{
  "hidden_size": 384,
  "num_attention_heads": 6,
  "vocab_size": 8192,
  "parallel_block": false,
  "init": "uniform",
  "init_std_down": 0.0,
  "beta1": 0.9
}
MLP neurons of a small language model. Each row is named by its layer, matrix (gate and up: input weights) and neuron, and shows model dimensions 176-271. Each number is 500 + 50 x the weight over its row's rms, rounded and kept within 0 to 999. Numbers have three digits each. A neuron's up and down rows have the sign that makes its largest values positive.
After each neuron's rows, "fires on" lists the tokens most often at its 100 highest values on Wikipedia text that the model never trained on.

L6.gate272:569476530540467411528495461499529566611545567506566506613508464455473544560448453474489558468472487452532529425405514517563507446633410549496561454471497452507443578493618505468496475507521494478532487595456498571588506487515438427543427495490470420425602414446473468448550469493459513497
L6.up272:588541420439464432508511521429552518456483407514516613508439499440440527538464517492459500534530488505569572517530503497576556505575518502471508540537442497512382522588380525521549449545498478431474541574530499557557409568489486558506486501470496450476519500510543491477465564487423518562
fires on: " ", "2", "1", "---|---|---|---|", "9", " |"

L7.gate17:545473567566492513457457520522529472569538488532572528538390521469447499538559473486510402559507509482533480536573399485496451522458574484527467509522506496603558551490525562515456571510464496464492513424548408414470511389469572594487487494359408549484447556517519582495627603518456445560
L7.up17:546457586503429447468470530515547545572512463511527497437441454531514570516538475571520507529459502543507427501531553542529441464483453533405492487493487461400508484494486531524490425515498496488405500478573440498549575516461476419507451466433474456504545490484402514538415540470537559553
fires on: ",", ".", ";", ":"

L8.gate504:466556557491494521532503563461525526482507482595485487472540521558484454505605457584431512609464570495462524517414588553433506547468557632524475517467519455477555491369520422528492500529548551445547469545485489578584555566536468527589470501526438515609460558413480481537471547400483504546
L8.up504:507549437484474554508528467453485482549582467526420480519548503509512539405455363484483452587589559484509396496511491490467520458555521406480416485421522416459524580530537541477394459469573519535543538486546517515454552473563490414511500473531588444466424580420426467480498561479486632498
fires on: " in", " |", ",", " at"

L8.gate626:569397455592516515528512551490540506435654592466529542595478455549493501419532493477507523514544490554509504510478601604456611618392536547520489464486479438513528416600484453520408447555406418556537413520442478435449405586458479537463486482423471473471472521489489516519516559437454552475
L8.up626:571483511519495501540489538500540526388596566538532452516546439485428520520613479427533557413453523550463492569526475584556581492518521534514463461484455403548520549482514513561468455582563538451419460502539448401471589515467554488430509505442533461445535574509660511448419475429438552553
fires on: " and", ",", "-", " or"

L8.gate371:582562502438498519471424492477424503435421488584535571462453518569458540526503500501440476569559533461595551448562419526531526536462510509536585484459560484425539548457584483504522493629540534548524459505548444492553440531467459484450457486538531471474495447495473432561602463451496675461
L8.up371:510571544439479490614399556476541471491443550527509596561556569511529511421527438537509497540507475543531508448483423457552451464601495460458568489455462506441537486425511566555488556466426465540492586461587537530595489512431506483447486450472555507585542549531428487565495572498531686495
fires on: " |", ":"

L7.gate251:464439496577512534465531489501472479573580485558428455478526407576512491430466524533445394487471549439529403436526414458548477631532523554549539421463504456510498462493473517514439438500498547434583593537553600526500430492506479436488492530371522574490459534480493505424482444485431528500
L7.up251:551417480503471440550451421493516504513562558515513484576511480543520550453462514422444476518497564457452488557576423501570487497549595515439518524458522498514585610461521430531524520514499526512557439501541444417419404550507550543463419491507563515608474531556455540474497485466527549490
fires on: ".", " |", "-", "===", "/", ":"

L3.gate268:476526602477576498534508573588451529513435446522505505472487512458474494531456447484472462621518466455557411525501561449486511572554499529536361476458516584505456553459451491524483521478505506424523616492458496521534440421460542488460533478451490426399508546480577357443592454456580420472
L3.up268:446443541491534548457592516578550594463508451444459549537552482423483539495534509421531468507494526551395452509549439439439538482487444520507536435524531471446563498483505455537490505541564601522545441471470449485485538549453587514494530549479503519538580516510478462471513537463496406483
fires on: "7", "6", "8"

L3.gate105:588503493532538428414447487498519395502513493451585408567524555453470440447543510470548467515438517504518495542519511532517473540469533549468523568483475561525414565430508524558412514487499550526549555494393377482453546533520537468440559467475514390476423431559533527549530557475534499515
L3.up105:443496525448393520563500546538423512438506465474482451460342489402574418541633409465518575469619511526469516556496531545561481507433487516472532504528513544540481457465431580483442527491433577489466464561558594530512517524542446554422467522568416518557591623572565424486451427554568460467
fires on: " |", "av", " of", "ach"

L6.gate650:528502593514538529529558568529463503484577476545538587539462553418495465444426451505568535522523480595580447537475465514471518529464559526466427568482525539574501490497483530551571461509492495498469523435555435507497394561526519434448474414443456477512539475506418468541489524453555434586
L6.up650:391409410534506440614504517480444620389456560432488465499546486497479533526518454514488491527474467435453549448517476423547615482435478504562440481502554465587524510452515552485524418547526522538415498489466475566444509595565464577425498435475509447477601452536481547504502430561504511583
fires on: " and", "2", "1", "6", "8", " or"

L7.gate242:546483482509535444466531586575526473545507481588532451567454549514492496489529540544505462495448487480450537545407437509485530483476475497512551493389563499443501562411547557501438378453510441466580560446489417464471478513511526454638512523452496492408481465493538508494629514511532493503
L7.up242:496471433416530462524500505566598454482554508519538403437441505507551555484360516486416509506515512589479516530437496552505577481529576443573516553584523524449455384509455523502566441540443432534509440467564488563594426563493486577505496438500508498514539501477498453487467515483447450549
fires on: "1", " life", ":", "-", ".", " served"

L7.gate47:527555518546477576506516536434445488460546502485463589549550556541509469546475440611469487485471579428449458476471485575439471467465543524493483500498543480363471510441615528498549472526613426530546469395500499492481495449623464464501466548599419537409511567397478491531533487466559539517
L7.up47:575557503532527484596525486524468477585477510459483550531476481491424469501459354554423555547567488491434467515511436483467441414521486546448471521437501477488506519393601552581464538422541431534559516470538487475540463516570460468505500477503527447449582519463435543518510495455531519464
fires on: " in", " of", " on", " |", ")"

L6.gate283:504478494538495534452520446485493468515527573530526505446541582484554566424484463487540500519484464568514401471606459453523509477543528471474548557470525541526511531501530492515504586469559501446477537492519461521422558513483404567517549536476532468397559459595507587519420495449445594492
L6.up283:493558389534605548468510466480487583507561500549424542545445465406457418492506485452510555447493518629463480504459526476451540454570460537534422469444478492476478486465519582543502534430510407475530485497535520537483539550530521571453443539571524517559394444486561477498528397479528526391
fires on: " ", "s", "aged", "be", " May", " did"

L8.gate634:581468481523522423422474485513573394432547441529498546495454539541490521505536506489482537505440516493480531486455418532518462501512431540469595495556518470504546557385517535484545505527446525587491515414431492393402514449531557471649516469508498519438436534500459515489527469506512524530
L8.up634:533541552499473546631531463577541489401423553521473502464489493456569562420474514478447503533456417461529489461508562468573506429520540432421535483569557530579462504425540504495537496535566443556543548581549535396549423493503528550551489481611496527521614391535487517375442528501560515566
fires on: " is", " was", ".", " been", "1"

L3.gate336:524420523453489502539565432555407484420551548466431530465562514454564491503539485495453536491488508473476494548470533536460533442571497527440497507536454548484471596514498528485508472535495561496484570448453430482538427633567468473511457468483480418387566459467463391511559466519415448423
L3.up336:438550496399442442500555445443463439464505534550457557477526558506602543499491566505419532454544422600472579522515548437462547430581489491530536438441456544467420526503420517493404516446589516439442457540573601446529415541470499469505427542461542541472517508400585446464524591439467474540
fires on: "9", "8", "1", "0", "3"

L7.gate683:444485568530519548423439484402460489587418422434494527516531571598462573487503472483540474397515593429596543455565551564559434482393506561455490453405473486565529571468535439506442485627481561513541553579468479522490525460438497497510411504485621468534507432502489543434441612496460610508
L7.up683:495559500478578532537529526475508468437520502520526494492453567526429494598490473477491472486412555553515507540545512562571469505484450498515504537541547438459491517538506512544460531438485592563470459444532494473527532447455436594393525534519569476531524451559521472546565438396507600512
fires on: " |", "'", "tra", ":", " ex", " in"

L6.gate671:498485471538479487391502516486498543547516523470503488491461405607479447507540538528436425429539537437626437535525545527566525614415552522524513436593487467366465542545445482503595526457548552471588491439503516486434515505483561456478522510547483550396477459429493440498514478504535582495
L6.up671:446484499442501597524541480565411465475494458488558450520443547587520434479393543523503495499572545463474510575509503610475473471537533439561511481519479518535553606433476521511467499578491459459592477492499463450486471490451407558517522520567558515440543444583493431456595527477524566495
fires on: ".", " |", "'", "e", "hu"

L7.gate586:493528572454499411525386484504408481434506478530453480404566544596442485546462482599458509499484431404589564519465530536546561492593521598401540530565419455509480472477581500422424420419551533492586472557495490561583583518434562620532490444551437528502518486519518472526534442462460486482
L7.up586:483496495557500497433412500549516422526501409458434421374499607505458489471428555534512520538486504449585576464517509463471515484482507548461593468498442509564534552532412449468437527457482507593577559467437517506559473412585508540556473443521459479516473471494492416458469470539557522502
fires on: " in", " on", " for", " to"

L8.gate172:602491472406455494463520579541596550538563576585429399444456563479568501439513478547496479426476554500463587481495433516514631484537487482488559492460539457417511463582537513451585384511501430491467467451562518509560468448454497516496516549527546506516399442497474456567437529553410520409
L8.up172:525501541430478552515534363556467476475492443483563493563547497528462471450592454489502422572467490456526507491497526462586513539626459458580564510519432455607432463531489500545506531549493549494530511543434567549525572454494507471635467446519588441522375519449542535548441585524462492512
fires on: "2", "1", ",", " "

L7.gate39:462482594462526573571498488553474557566497435513517431385489501545540495363451483536519413535453475444584459497519482571515505578491453429520575547529530568453485464415556502551460623527522548598531497517578456528525606440523573420484571485474423547506463496486579441443512548468505543407
L7.up39:517539465459563524467467463400506478397598496560547557548516487505517478479470488466562503510437411510508539525425478466513498559481466484485513509506517548507496430443492515485490519436511523447428573509425534487520474480499556528626575530424454548522443556426490521558496432533556500559
fires on: "0", " which", " not", ","

L3.gate20:432500501498563556475458546470568591466555512477597461424499399502464489582496466496560473598580543485606488472492589413536569472516568485459489512552528481498417480414469465450503562420504498485437499443479456479502555480532370409502503467524497455447540482571502410569587421504414496512
L3.up20:599513447527561468442534546522561418434417420390435495537460481556476473556439437527514520564554566506454462556575525529403610467455568515489476575481548489544532540496437491411520472545500481448432427483454525535517423529573491531451508535541498445458601515605483456460430563488475561516
fires on: "1", "qui", " ", "ul", "ed", "2"

L6.gate643:502565485538494486432500517537487421487404558555453569526537517574500550503531503566460483531476458560556462481606423565440474428566511517562487450492528549524550464478575467497420564548634502548451445455510452492525551493408415540558520491481419534376498474528442435567515476567496533527
L6.up643:485506467505555545450506433434406547461388431562456608453472516523596448564501428444473542562494514475430421472510363452423458483646547504561390424468499563507475480513478441468512515549584550428492466489484576530576514478495412530569593507448419474532519507487535528495441532515466521518
fires on: "s", " |", " "

L6.gate602:530502498453417555538473436532528549546504463472517464430494531497461585392484467518467472555371452551448522425463540583632480513597547539543514462445518421556540434515527542545461496567557516594547421483495483557567515575457442561525423542457548534475538499384556438499616493425496532488
L6.up602:476487554545565523549561540518507542458437367544519500440435502516472483480476469507455501448433488477569429466544442493472418540492537454525549548521458556477440514523480530451572538548499564493537574474530504565501503451611510443560539414533556479522426488554536500501519429536418443597
fires on: "2", "5", "8", "7", "1"

L6.gate480:526502576494502484451555469571445569527512555501500498562480538467594440490430516534515483515467562568516450472475426497507564460484544483522444491437476406455494564482538529453516533505516467494539476444491419541426407590549491453441436493541505439512451462519443397595488498553437511500
L6.up480:545425487524511497429514555452357530498451455536521498484553585481523530440569538545378510527602492506501510482547447461495511561448478521481485485509460522550510450522505537461455363543480488480484433485497566438574502422463495415539503503469504555425546509490456583472444458476421560438
fires on: " and", " or"

L3.gate76:506437489501394611473469489516541447493551510435407497549536475477420500531478560537451362556443503556519453497515546557533522602415483466619398418532565553479515433530523516459533453597450476562591511495486467536512430518604519506463413436520468568478566484546510558502463523597520601546
L3.up76:485493571437556544556506467445482507410523573497472489492571487488502462519527570538504416550503558504558590571581552438495560568446480450447440486556484581468462515448545435536467448543628485569482604475464471516585504518423522493558416425449471371493464421491450515495376616441585450610
fires on: "le", " between", " and", " of"

L3.gate193:455458535456545530449522562513421475453477535550516451560446559489401556449542426515440477587441568415508436568535373506563503515561539516513568480464485554489422548525492475580414549663558561464531542516498532436455565520461506450468422446549510498540520538444549460502582552450484475596
L3.up193:473512526481549494570443560446570489518418454491553521481399562498521521596511427490472557436570505525456414571421525519517416468525545452493530473500558525507450565574490492482449431431449544451530553518557529501599560493491460466449586507523486452440502585547574458552507577433533581510
fires on: " |", ";", " to"

L7.gate198:581505585594498574479469459430447487464477526579465445498545611548513429421495523532527534523431495501517462516457537482548464558441557489463547538427508484354518464493497511457427465448446548570522490592441602479503524394561559527538460531483434460510399531566437509538600523474481524408
L7.up198:490530512417588560429520446466581534468505520523553496501518480425530454489516454522479405513506463501514540475534465506514485524570511479440465470428487427518528450460511330485402483468478441489527470513476514485506564503487557523513455585475546535521528590515462516461505598601521473481
fires on: " is", " =", " (", ",", " which", "\n"

L7.gate547:575559460502543452460497534521432514477515465526479528429493581504476427524550541568441536477424529411516525520540506538518466449545537524441493489539472561561479569440586612448495575563529556433571567482478533404470535467542517497540585391464493538418488599536512494579605437572502583547
L7.up547:481503503509519514430525426498539469549482413416490458476451490509457555462428461524419414470546506485483546523626606584414430431414534574438459413547500490550499534550530503519526565532487544457480597493467388429486440449578546468506433417579514553454554469516439399506488497470503565480
fires on: " in", " on", " at", " the", " of"